{"n_kv_head": 5, "norm": "rmsnorm", "init_std_o": 0.0, "init_std_up": 0.024}
MLP neurons of a small language model. Each row is named by its layer, matrix (down: output weights) and neuron, and shows model dimensions 192-319. Each number is 128 + 32 x the weight over its row's rms, rounded and kept within 0 to 255. Numbers have three digits each. A neuron's up and down rows have the sign that makes its largest values positive.
A block is one neuron, or neurons of one layer that tend to fire together. After each block is what it responds to, as a language model described it from the Wikipedia text at the highest values.

L5.down37:116053110183143084076131165140184099110099142128144101157151125128097161097134161155091089184140108240181126115062110106168099108194065113133106133105145118114113164110092119125160135154124137112142123104132106133165110147136137120182156117115158059104120077092085108115163142134069135141134152101038140126136141144131089117164103137126145119176157085112119137167122127110118067156132
L5.down119:167123153058123136124145122093118146182148179134152090125071130122081108111203104146100110141102141108087160180152084136117139173128158123152118154148158093115124093147160119130110052111143122172126157122181089098104151109142139092071195168164146122171147155128101159176132156079194170106109167125115094138097149152107107113175170113123081119187114137113084106167130180135152171102143
L5.down317:116088136146113182090125182112122085106153123158160147165183101090118182193101121085151095101122098141126142137025176154125073132155057141125104131164125110172108057161153115114186138135137105151160112116138137169140115156121076092167123110136131080121144164135155111116082088078113077079158148149126131126102175111148142126090172176115127183156137135159138131136111064084140173163220
L5.down411:154101171113169093069139127143112132141167107098090117173060184063170122118152171165128182079075166120147123114139122198143111101107163111135070113122121167104220136122141192186178100082059096113074089178096055138125151155143120138112114186135073123174114166153104151124137115143122108071108143136138109107125150119146119149111122167155110143176148126092155120143139146117151150168084
L5.down427:113153146140106151125126159118144131168196106149139091141072139116125184096096151131132123146097140125186176109161121115115138125141106107120102167171101103098070105096153149109133051098108083139120146167111134080109160107077164134111142148135171199136145068182101146155142154088124163124139151102112138127164131120150196164155136178168079117235104095142131161083070196103125126122131
L5.down455:160081142074069125168081137116149101131108172123162078188152167153117183135120154107166083126075120092154193104144127127136105160161133124100129123080096130110150096105100108131102146077075137148141185195139103052114108180122076144106106070148129116115156129044154173155137138156117203124118121128161119030161106084146147118127130170106120048065151086115144137172125182131128099116147
L5.down480:154108111073148134128185134093116091151073135110114132140105090126133136142146117158082144144098173132130135107138123095165104084159158096133123108141134084148126168142147163145096133148113118139140093122187144144173124104166141186088123118127136105117172089136132134173131132146097168124130186108097125157149116114185133087152093148105163108185168110166182109104075149169113151050167
L5.down630:116181136186198136078149142124165112176185148134156141170163149150123171081110090112130150114127135111134106100058105115120182135092101128116129130093081199119091172147088152150136120125141141115138147155146176128081206133069069113098140193076119060105103152164180175121114153093109122159189094138114112129109135074129131155169163107120117104198095121113098110130117042134139164162155
Description: Words inside song titles

L5.down6:103119124166141162132078140161084134188167159153110118110125122118089115139142098118175153105158103168146133133163147088172098128117106103108148152095087147158144095069094117123079082121163186083152063137106149136145084191140139070154121089150150172087140150122170124121142161143137101139127208121142175145171150162163140106139115134140107088161140119138144102159118165093065108096207
L5.down19:163161121125136096158170142168103142087150131180134102135164145085109112120173165127144104101102126196099100096129160145180106174168161104074124131105117142160196101127130172152112136156079140116088142111096141153100171125146129124118161140141121062052079175095160162146087117167155126150152121120147096150131135081124144107089148161131145124248165139154161082117166125122102089132116
L5.down67:169135071124138124103070134111113088114107086142138180182074128145166120079103083156108152111112153151137127148128188164020134132111123157134096087187153161139164153163160119129139100174094151117049065130111098163111093122146169125090127124091123103087093156107107120160155140147162199100094162201161151083137112147124135147095173129086138083154096101175112069111128137069148144125121
L5.down72:112112152132100152120167135097120126106107092133128066134097095138104098213136108065116093085126133193125151124115142068126146146118058128200135160113076131099166091143165124109084130055119130118131101141080103119152133125172122099125131134102139168156106167061167136097118137137109108119157076134177150069149187108169090099089145155115149101223146119123144107102102124091161103129105
L5.down126:108135152138109129145100138156128201119079152116178089133098080161148127171167145128144134165111168125166101128123141131154075202104051101087090139156178071103174161183146052148060137120129111115141118134101131092105154139179131131159108142087095144069178103130107139132138140097145092115103146118047121172115150174140156076168114099057110119040167138135063129129132182113082153130105
L5.down236:099077145168095129097120171071128136190105125119137158128113122150112144132104149120151162081118131113112155148180166110130143104124125170175112093156124153128180181103124104112125130069131123114138187148142093112163119134184176095176118149063122120136161190191100136138181130147114194111146120126110214121128098142128177137099132118147095167253157127174223170162124203092133161172138
L5.down472:097119126140146118157145095153112152097132173079154147128095136114138076195069071138062122117133120037096144199110110116120176099081086147119177134142129109174121105067119110146140104142179113152131148147124160150136101133216185171164104124148100157165168110123093085156131100093163152108179145138143131087151124113152146163128119153116125145247138086127190148124164141137125164156117
L5.down575:130061131141194092067122102106155133117093136071135156186166188106147155150138111171080121141093154105129136168090081109124116164121165109102147136095064142146116143143105212113142177134151103128122137155192103154129162079133132175083134113150097115255087061110150102087172151120130127152079097128119062158101130102098157131086226066116117129151118088171162096156134133147101151087142
Description: Mid-word proper-name pieces

L4.down144:132097139115164136172058107096158126128193130124103113114090125186076145116129120128153133131147175072118111130084100073153169095095093164132113129076150146104129076156126153122147116152133142152139078088111044093091144116133227138171156045152138078077145211172113150136180102169078055111117108129092123114062085092135142105086095094104146097171160144070149127089141153118165131158107
Description: Sports results and tables

L4.down109:153061108094138113124137103123136131080158122164126122096111183112088151136112141126112143126056218098191141124162110148184083135184138121131107137121098122108099108088159139177146167129159133123123148141127094119129095151081065130135103078128076137097143129167150126139137126167098158157074092073104089157153093133174069108205121114126157110120119161112123127136079147145140120129166
Description: Inside creative titles

L4.down291:157167113196154080146159133125118126155132123107140082168080105136097092145097156180117116106115098148130123177149117152142140164157102147123175115092144141108086114116144124140125085133143169158144135159139132139077074091158155143127153134133114128133122117153148111149161159110138107151126108127104081112135112121137136162114210138136063137234092174081173126129130099126107098109125
Description: Mid-word foreign name pieces

L5.down109:130187165150175142100148175117127157066055052115163183101134094131106121138136104128108122088140133206099086120117175111127123133148132068087120186077100166132122161141084094132136159121120167102091171114114118124126146130142098060116102157125137097139200067104091075145133129121161130156138045155112089112157114147079133103153147083172147093064145084109138117103148129117087075159112
L5.down159:123146156177164081085130095132110125130128153140123106145144128130161157125150147144076148151093092155130163146078154116154146114074138159168140207127074123146112135094132167137080133152074115140127179148125128112172110128146166123060071088113110140098165118167098074103131133126098135104126094135097101116096167116085105147196174150089097115077133110166127183070154136140119151136116
L5.down161:159103160101103092215169085133156125117101155098066177157155093120146089142138088095125133139126133179156116129087122148106086095122195077122093138149076065072108140161168105180126136076128135172104140118132112103151118108125141172091117090087117088142127112115117111051125127122063157077153100116152153093157088141149140140130141143091146152091092072189162132051112104123121063120146
L5.down251:123078052128196159125129106149115114113109066169186123196132078121124113117081107143115201128144157097163086097121109141195169180084147107066124121144135117157153164188101127112144141098090124150158092175117126108136122119127141087125107146126106143138111120173112167099124122100158138118114105077083149177112122076084110157102139145113126163162112155076126143095140143064133146079130
L5.down272:117124153136210099112126107134086140100143109110174184142151137130134098117106087128112156121172112083146145098092138117124080131099091145131141128106113196105155082132173171116141153060078140139174066136121139112098118088150072093141186085146103128099124119074104130097212103114164170162123171144055126097059136082122175169176129169156125111140145126117130129130083119137176107116104
L5.down314:132152111154131177068173139155074082173146145147150118120115113119108096122100142097143058169116149138094149161117118143193117095123093081169088105182157162117095105151085105112084175124180149118091146162091172119142088184091099096094226142138105143151114189139109138154100041131168171104159135116153170128136191094114099123107151143186138112135117075172137153162112131152124156128175
L5.down401:150114129133199153066134143153107146124116147127062100121077113125102059173120111109138089134196077151162097141213121112121138085152106124084108149075197149105128083136120120168135190183155144085157085095111098145152185119147100108130175064131149093130094112153073086086170090143164102124097185152175143155071071123054092148106085145101137185050141163125109087126124167150197134118137
L5.down559:114089115083126164098091149131147092139079093148135115132093087166118144088073120202146120154094113073113121123120117154221127136113103103127113138064198204175166123129064094068122144147145147148129140126138099131056099064109126135129149163137154131142161226140111135179176128142166112110131114155133154161103107177101115116131170162101115162081120097130154129159134088116067120158121
Description: Table header line end

L5.down309:164102137113069106123121083117067114102137144132132119126098131062139155129087117103102115105119112167101104153118119138104115133066165135103184105139123129129100146052067102095118122103139112130149169160189092190124136197122134113105117092125124160144168152098117125155114146109120044152099114061151150126149152093149135175135120096167150105160104127116083139156071119104097089135159
L5.down331:172118127108122119111104132185156083134151156186159070118081149121154167086133126093109155037199128094174137100107090099118142131119079120154128171140088150124065063114074182110108184138128108121117158093166093140102096125161154127140114100126089158107175178133169093133156095142081113161146103165124139133071127158147149112104087163106092106161145070111127136127165095142142118132167
L5.down352:103170101195173117157157167117131088066121095182090086099143159143105170146136062129115099168142106158120119085096132181117111072084181164135145069160119084096107120165085084196103152189100194142133137070149063175170131157134071179099172125124168160131156054151108073103138119092142081129160137126148103162146175139086170122123135156096135152158094127117123117136143206120115180154139
L5.down376:163138131169078194069132122091179161129107099154191153109137130100100195136176177159101076128179113117065165153052083164145117123118087101154145106155074120120159108116158161069142111149130217112103033119092114182089153120113153125113116115097159139064153150138163121135104139136107091126180120140170066105112149134156138127104127114098076129138058151152160069157103149116126143105101
L5.down400:125221106099122083149154144091061092124064093094172140124158155103094109142099149121128087173152145157179079148133120134148125108157065076159062096137117126081054136123110172114089099154119114116048100130133129086132080088164058142098121112131170098122101065130127168123134165130188117127100180135148108115046142089091104141098139072138204148171122187197136128091104120179118135116136
L5.down479:118125079103099082156074071120150153107158147124142163073149158095131076114139232130173121162162115115114107095056101144095101119142190073137101148103111152115134122148121161160162095114141127092080127102104181164078124180139124150100119167143111144085162150114070116107176156201133097182099194140121135101082108122102047154155135126150115102110106130107112156149125117174130113128129
L5.down513:130141133118129078153181046167126149170173149195128100108134126075116146147154185106141093032188135145116137101095067116116090090142158171147155138122144121110131126097038102096112109096133089125091139168169094083131159183098163105106103118122095115144155148175159135121164153153098118137116086109147112104052150086158137060065187085117159106111104158197156115097145114138093099108109
L5.down601:103149172153093117140188097130141141147133108175182096174090173132113163139116119145075020146153151132128154120057120097125085138167107113109137174125164128155167135122111115116166141146136117148152109208148125153136170157162101113121095145074116122157125188099109159076097144131104106138083058109133125160115137169159068120116132098132116166115122109167102157127126109147183097095159
Description: Sports career statistics

L3.down63:093093171145136143122132133121127110137148087108114101163141137113099142102167137096099133147100104088142082111129157113072120077075076129083164150098123159152122118162114146161132071131171030115142131105104087121163170114154108155159153143134126184134149175124093150099102074120184108108074112127118115184135052168123175140153113142182103156117127174119135161181106132059095170140133
L3.down65:074159146136075147102161049143103122168111149147074064151118119116111099155073140129141139164134133140153070166176144060153152093095147047070066154163132146140097133153102098120145063120142134123159105141087145106141121212119143171149116057185100059061123129146118150070121161180150102106094164171155084126114099180127115056110060162132157107113143137112136097154174077140159079130151
L3.down215:175131149078079149143107156098123149093166081130112140124133081137143119066093150116126196141088159155136125128137115200122185173142129132040140041165081196109108114126117138108102087129156180092140148111094151142121131146141130103092129185148106116052169120155161116126121156128116158163120075109156177068136109167090094172161122113092128078142105115107094087165168110097132077159115
L3.down235:156151089119183081112158156145202097162158076115100118140127077126106092181106149101123137134145127142110102171181145128143132146156110126156131121142133133111188124127118186069111112104107159112144152177161138143123102164110162124148113163155111186195176144097067196159130120144144140127155150126101165157165148106164161145146099155091132144187173071161113114132132143102139167164115
L3.down279:137117180107139121174102158138133144207150160136096073152159122115075103114130129098099097172145149163080150127108140120201155174114141124222145149094113144112161142098106102095103123107120196113144119164099154145102138120186109120081157179113178182069152155154090180115114149159178083103103102157080126097113184171102122106091134084172097155168152136129146184176104149165137152119120
L3.down359:170094130130122148116181167095040099141151160164154157086056084114173123122119171142148095159150125122071109172073055112155149158177076148129147128128158094155160111108219173135073126115110173181158134102191138121115159062131123141172143166116052135129165133070150157154131137213135121143112131139129127052151091160153072096128056133094125147145129185118170107135132151086125072131147
L3.down388:141142096107090086127124103135078141113089107126177140182124136135152127138142162160151133128171102112169127130111118137092091127113137141118138100143104156190124110183069124144098102091130135132131087097155067086161108160116142137097125122140156093069180156085115140159160118147083146160095110168124100129134083152094140152126147065080144095072108167156154135172124136120111083126122
L3.down437:112141164177126113126155127084068135124136118151128190149146123152128139165171059173093132120090105140162148169114072178094119159101114116161171121191104141208082091192215139158139189129097101106149142166116081136135132161089172057146134150169123123120111193162158126124133137075117180121138117151169162091115122116133114130107160154133133127070134162142169094164062109103108078182115
Description: Final name-word fragments

L5.down23:086131160147111104142145137165108100102107119146103136110125166082161187133114084169188121119119101106084100119126101093162124116130104092129079111128138151140157153137153160147183137127156131141135096165132158108176119128165106110130144120146149116135154107127118111129084110113127091163082102141130182129165118072069133148103177147136122126173161136146124190129156113158151148095180
L5.down80:147074162067111126108110122121064178132079115144163109152125079176107141207136106095121143120185080142093114122091108129104140063126107170055110122156103098162175153108117057072118116123116154077155063137083085080139164211121173109132206083101145126105155175169048166135134104154159171118087199145128137152101132095100117092092143120125107129186123107148160171121138169100160096140143
L5.down111:169056118118129087162118135095140141197134085160141089153146117158115087158108154136088062157123130109138162103122150132121104144128148194097152145110112164119126159161224164120094140130096080125170142114166120071083150144159093206158168121166138127081085144205074081215100100121120151120119107130132105096126095126091096115169151118096109156075084129165088113087143133161148105120192
L5.down205:141081178142158135146143147167114156132126162123146108131091110139121111131154165147084123114114148182120119074164109136117174101120085086134119113127095140173159154086112109154127149149121101197163127056141125163182157074140158112154166114105122098066135160080060137103185134107164111173135170140116089112161186132162203116090099178133104095095115107094188149136145060121156151105064
L5.down223:096115106157130129123136102140157164119154197104159127183110141125092094117147155066163119163165114164142105142140108086120152131154178148153106113117134142161145137185168113103132095148103065162137115105113174143123174134138147178159119038059166117141130120153098121090132119116117125131077102165101153099110128075135098129094109140155157170181084146145182162117113108090135084139091
L5.down407:087060104088152123113150129158130184130120141126161182152153101142131098171138135223096117141121167098140107143176085145140159123129122142133182126161153075087170092146103163100117160081069181131066108143149144161195150159132189111068146153148171105094094147106116128150162155187093161144120167113139143107072134106166110135098153130145129136224126169155118187169076093095089083083135
L5.down435:082162135136119123196096106126108122124132107152141123135110100129039104153198130135160094056133128136122146130104152125144053115078164215120142106163080110151054132077096142145099124142109142161149065130119123169136139142108140139165136198140128145118121112188103105142159090115088195092156094138197159124070101154137133112071127139120100144135172148202101157109135126156142108178132
L5.down487:132126158106087114198087046134152145121138168122087114114107075110114135086089151081135158126117121143123107096110142091138126108100165143184114178081141144122079142125143143123138157125133137169131140148155118132145123128160163149069080140138141153114153075176129121134134123161120099171124096177140118159150128152113107089125184106162116128127141120087125126130128080091137115112150
Description: Proper-name onsets

L3.down73:202104068132112140101113079123173097139154072088119089100117072087154167160143112105119111119095124170159116083156102113145125154131083138135150105111137126089142097085106183127131155143166101163150162182182139068070122153164145118101147142140179136163118156071121160087145111122188085072095142131138140111155093150111151113125084127144125156126101079134125133124108087106127149118154
L3.down94:101099143133114110171121164122063184170065093153172120090178070094157136122121138094097135155094144124147172098130163127144099122124083115091124172096083120149141080115143029100168141153091155169223145150146121127139145127141141154112179121113097188117116148169130115110111128145122128142146164127170044161103116177149143086116100146159119130125114124173117158199158103134180132107113
L3.down158:123105124191125096068153078159066149119127165152176069099114137136115181106135137157152141144093093102136101094126076157136110133127104104089132144170103170138055118152161102173137119185120079131135077100101090119159127098174151160106141067108146148079049147155171092090144172125064099168149154067122149135104143140136151133134139190091089106172146123141100114132130099137114130124113
L3.down193:136149116189149136107128102106137147117103136190132093125138134134147114119152176149118151094105154089191181087127124103123146127125068122134096161114102110117089150136174088168175112175164074185113100137148120204159112088119152113156063084092130121171152138145132112176120109097124128121142152115121205082133168168150096148122113151113147104142133106185117102148157108114112161086129
L3.down201:120112151170104127068066096112147127127166124168093087127118124119085166161153132181106132118103111057178136123114140067110141095098124080155094127146087171098138060179139176108158163119127125164110122131136095080121120111140160154116080140059088118106127160098134139089133110132107112186133123129146179120162143120166115126085160100114068117170159131099173148227116083134122079099141
L3.down246:104160104124145113156129124121100128121107168102109182101131095136087117181085072174128126125148094061104185139109112085158113056088185111150140098162118079134109165119143150134156134081175145168143127110118147142098112116129105063148084092132132123160129160122106098080119101126137121141136105140124097124128116160133072161052085152108142135142154065139123162092117116130092114134092
L3.down272:146122140151143095155122136087117183158169100091148113176100104141148100200149163122056110143099113134138162134086167146146126109116144157140105136140076086109080172080131086136172115106170126188146185097121153098088128139126105146108117138111144215155124136138097074153200109090155124179099145102146107178127143183149118131085121128104176140128140116140134083120092139167099157110120
L3.down479:135150074097082127157211200133124200155111109158090156130130175096104111151172164153130139130138116137125152106098127154065111137092148095114129097114108153117094148163145126135129182129131101144096146075183072176133156125166154132142184066075154216095171116167113141116162147083165180156124173137105115161111170197120106115130183146126101154137163072111156147116149131141127163064119
Description: Linking prepositions in formulaic phrases

L4.down296:162149122082153102143116113147121142108069070102157117145165122108097164123095138149119113119167120117117133132105171139126092135137153117098140111123124132112105171150136073145138129172140100148113117129144149109131127086141070150175160098115175123142189118101121099082144115161184117133181127114128160106086110160057143180038182159132076133113141166182219103099149151147124107144133
Description: Initial capital of rare names